From a checkpoint of a small transformer trained on Wikipedia: 6 heads of 64, vocabulary 10838.
MLP neurons of a small language model. Each row is named by its layer, matrix (down: output weights) and neuron, and shows model dimensions 192-383. Each number is 128 + 24 x the weight over its row's rms, rounded and kept within 0 to 255. Numbers have three digits each.
After each neuron's rows, "raises" lists the tokens whose logits its output raises most directly, leaving later layers aside.

L7.down536:156110151138137131099136136103136124113118146102153128162145127174119131145173119165122130156132137105104122143113097099101089114116142143137115183131126106145173163161087079101131147124104125055152136114144115113125144125106127127136140148094149130124106093142111119118115131153122096110126098109148138082121111149137150159117094112125126114108085111108189102129144108152167143091116123107131147094145107120130104102124129133146111098143149095110131167151141116133158117160088119088116122105120148106114122160106193131155107083090093139094144101140131118139131167175144137120
raises: " April", " January", " February", " October", " May"

L6.down77:152135120103128148126119151092126169130146091126148096151095132135145109147135118167147143152057122153124120141100142116139131090131142139083102106083138145140112131138170129122138083120147125142117116101173120129132138116126134102083122117097147061141148164126100143125148158108090103131162112160114083165131081092120117160144113132103136146147129128142125085085144098105152168145125102132102114165073178103153110142081141096142150138145164148136149097088135124161130143119135164127109101127116092120110132137156105114092126118131139168144142149107145101089115115128149135110
raises: "el,", "els", "el.", "ties", "ure."

L7.down786:169148154093119117134119145080132090124066175144160119106131172158100121121145164156102150160113116127171109126172102135147111108142134160098099157146145143201110162127165118139087106169118103093139141102151106134125136105098096081129151133105133120137123120174104129175108119116194101091154153122141134114090140128128079145115142124138131144153122116140119105140156119146176100126136113154102109117173169143116138141131114147143168132166116115125144146117097100120131165139134095145113113108136134119141113104127142181112104087075121132137145145147176118103113124137118103091
raises: "ired", "ained", "ered", "led", "ached"

L6.down895:122147147096114146112143134108113129099147156127143134098114151176127117154152109170153148135147104091113142124142157190158121154156128155132134126148135100097098102086127134120068108177158161109102085159169141140119130146112191093109152087144152162140164150113094101091101124107153098177118125089141119135124097122163095069118143158136096115091136130138118140115156131154149080111109130131092119158099110119120112114118117159161081158104135109129154141172132136147127100090106123100124155126131098168112111123072136160148110152164063090106088107165153075108141131110127140098
raises: "able", "fit", "water", "D | Pts", "itive"

L7.down851:102104173072132144091166170156119110109139124085144173151122130094135116110138095137169142124122133137170146150132092119149131162091092116139113188123136129098155138101130155110133182125101077115182146149147106142115125151104123121130185152100151135129104118129111136141142103126121129188107120131130139104123135109164119089138093122096134160099144106126147135123102154108160091124131123136131130164145121118122122117065154088085145108097117158162181124111111098140210085128072072118143134140148160130091158123135108129116120164140153155153110111084132101133073146128154095142
raises: "ars", "arn", "erg", "ers", "ert"

L6.down1082:142110140177130117092096134142138114123115122108153117123092143126147128133093148125098102151109155114097138119080129138147170154144129108116136158172125155087132113115158115152094123161162134165137136179139135146148090167144101126150117143096120124169111120147089113122144091116130161133113137090122131119096155166121070127097099110097128157125114125128126164103135203166155130113136128104134169137145120122093121114136129064149132117139129092154123121078165128155138094102158139153145123199124130115100109135132120113081143131133126143146108089120138165116142148124140103131
raises: " sales", " Billboard", " release", "mercial", " DVD"

L7.down1442:096075093132113115120118122142092113134119121110102107141163115098157085120168132108129129140146130104115148115160146107118105158149165108123141147142142102138067132127139111158151111108111160127167121121110134138109183104078199114125141148086097101124136167103130147083120086125164118134165145144131124129138118147139124135118112114102141169131105148082097137148104164086094126111148122127141105134163134125104169081088129120135149152097095086112147115138128131160093143120090086105120183144153130160107122065092175142117165145122099149105141135183078089093157127106158144141
raises: "aga", "awa", "ag", "ami", "ao"

L6.down497:087132117144079106123133138109135113130155128144132145180146161170121161133136133128141172154101169130114102148128135072099124135130128185156102149128130153101144179105118143123098150070143129152105123120129160131137084117094153094172101135134074149136136131119106135116143104153143124133125178146117151168164097104084111155118183134116159106134154095120100098118134118116112155106128098116108148162136136153126069135126130114127146125121112137104107110129142116133139151149170151135133132106107100076150136121092187155097157122143122128119110151150155152092129148115154147094
raises: "\"", "\n\n", " He", " Following", " His"

L7.down213:095110101128136094119095148105177110119114148090133148104169087144121094138148133142141155168157104098143124155089151132124118138173111080099144161120166120155128097139113165104132109141141145186135124075151097128093142125130186151098097158091139144136108109158138103095135110178186189084123143128139107120148103141120162130118131181124152101152105139121113169142112123128165160126119106120122140098112102140090118125156148143133104120107147148104143157129083138150128114123149163155124129117122090179161108114095094108158111144156106113131143103128108146126117130143130130124
raises: "Co", "I", "A", "C", "RC"

L7.down219:112083104138165134116102100114123134108151142110084151126124121147156118155095119174145136133138101131106101100133090132147139110114129099164120130127092106066158122121112137151138172148157144136184128092118128146123141119128117091134137161113122136115128173106125141095141141156117123137185165146152150112123125064117117123123157146107080105150067150075143056128154083114147153158116133130126117121121142142123160135117086141154130151106128129135085117141126092158145156129136161169136098066141156116135115128104066113075129139155125132136157119126100142148099129109158147092
raises: "sequ", "so", "sey", "iter", "oft"

L7.down331:115116157116123108145089149149103156117103163140119141141143124090112138117119118110166145118128146164119130123128091157134093111164122135170142114094174150077095118188143072133163144129137125159125087138138114123107090146097117117108155113095123157108162126102149115153141112198108085153144105151141131140145079168155161108086166168169119116170152124122112117113084147121130141117124084108152121094161149136083112113119116118166128136147113109115111129113108096115150146109162093132130127167117141168102106077087121112125139125125103108129143170108146117120116123143132136186
raises: "outhern", "outheast", "ources", "ections", "now"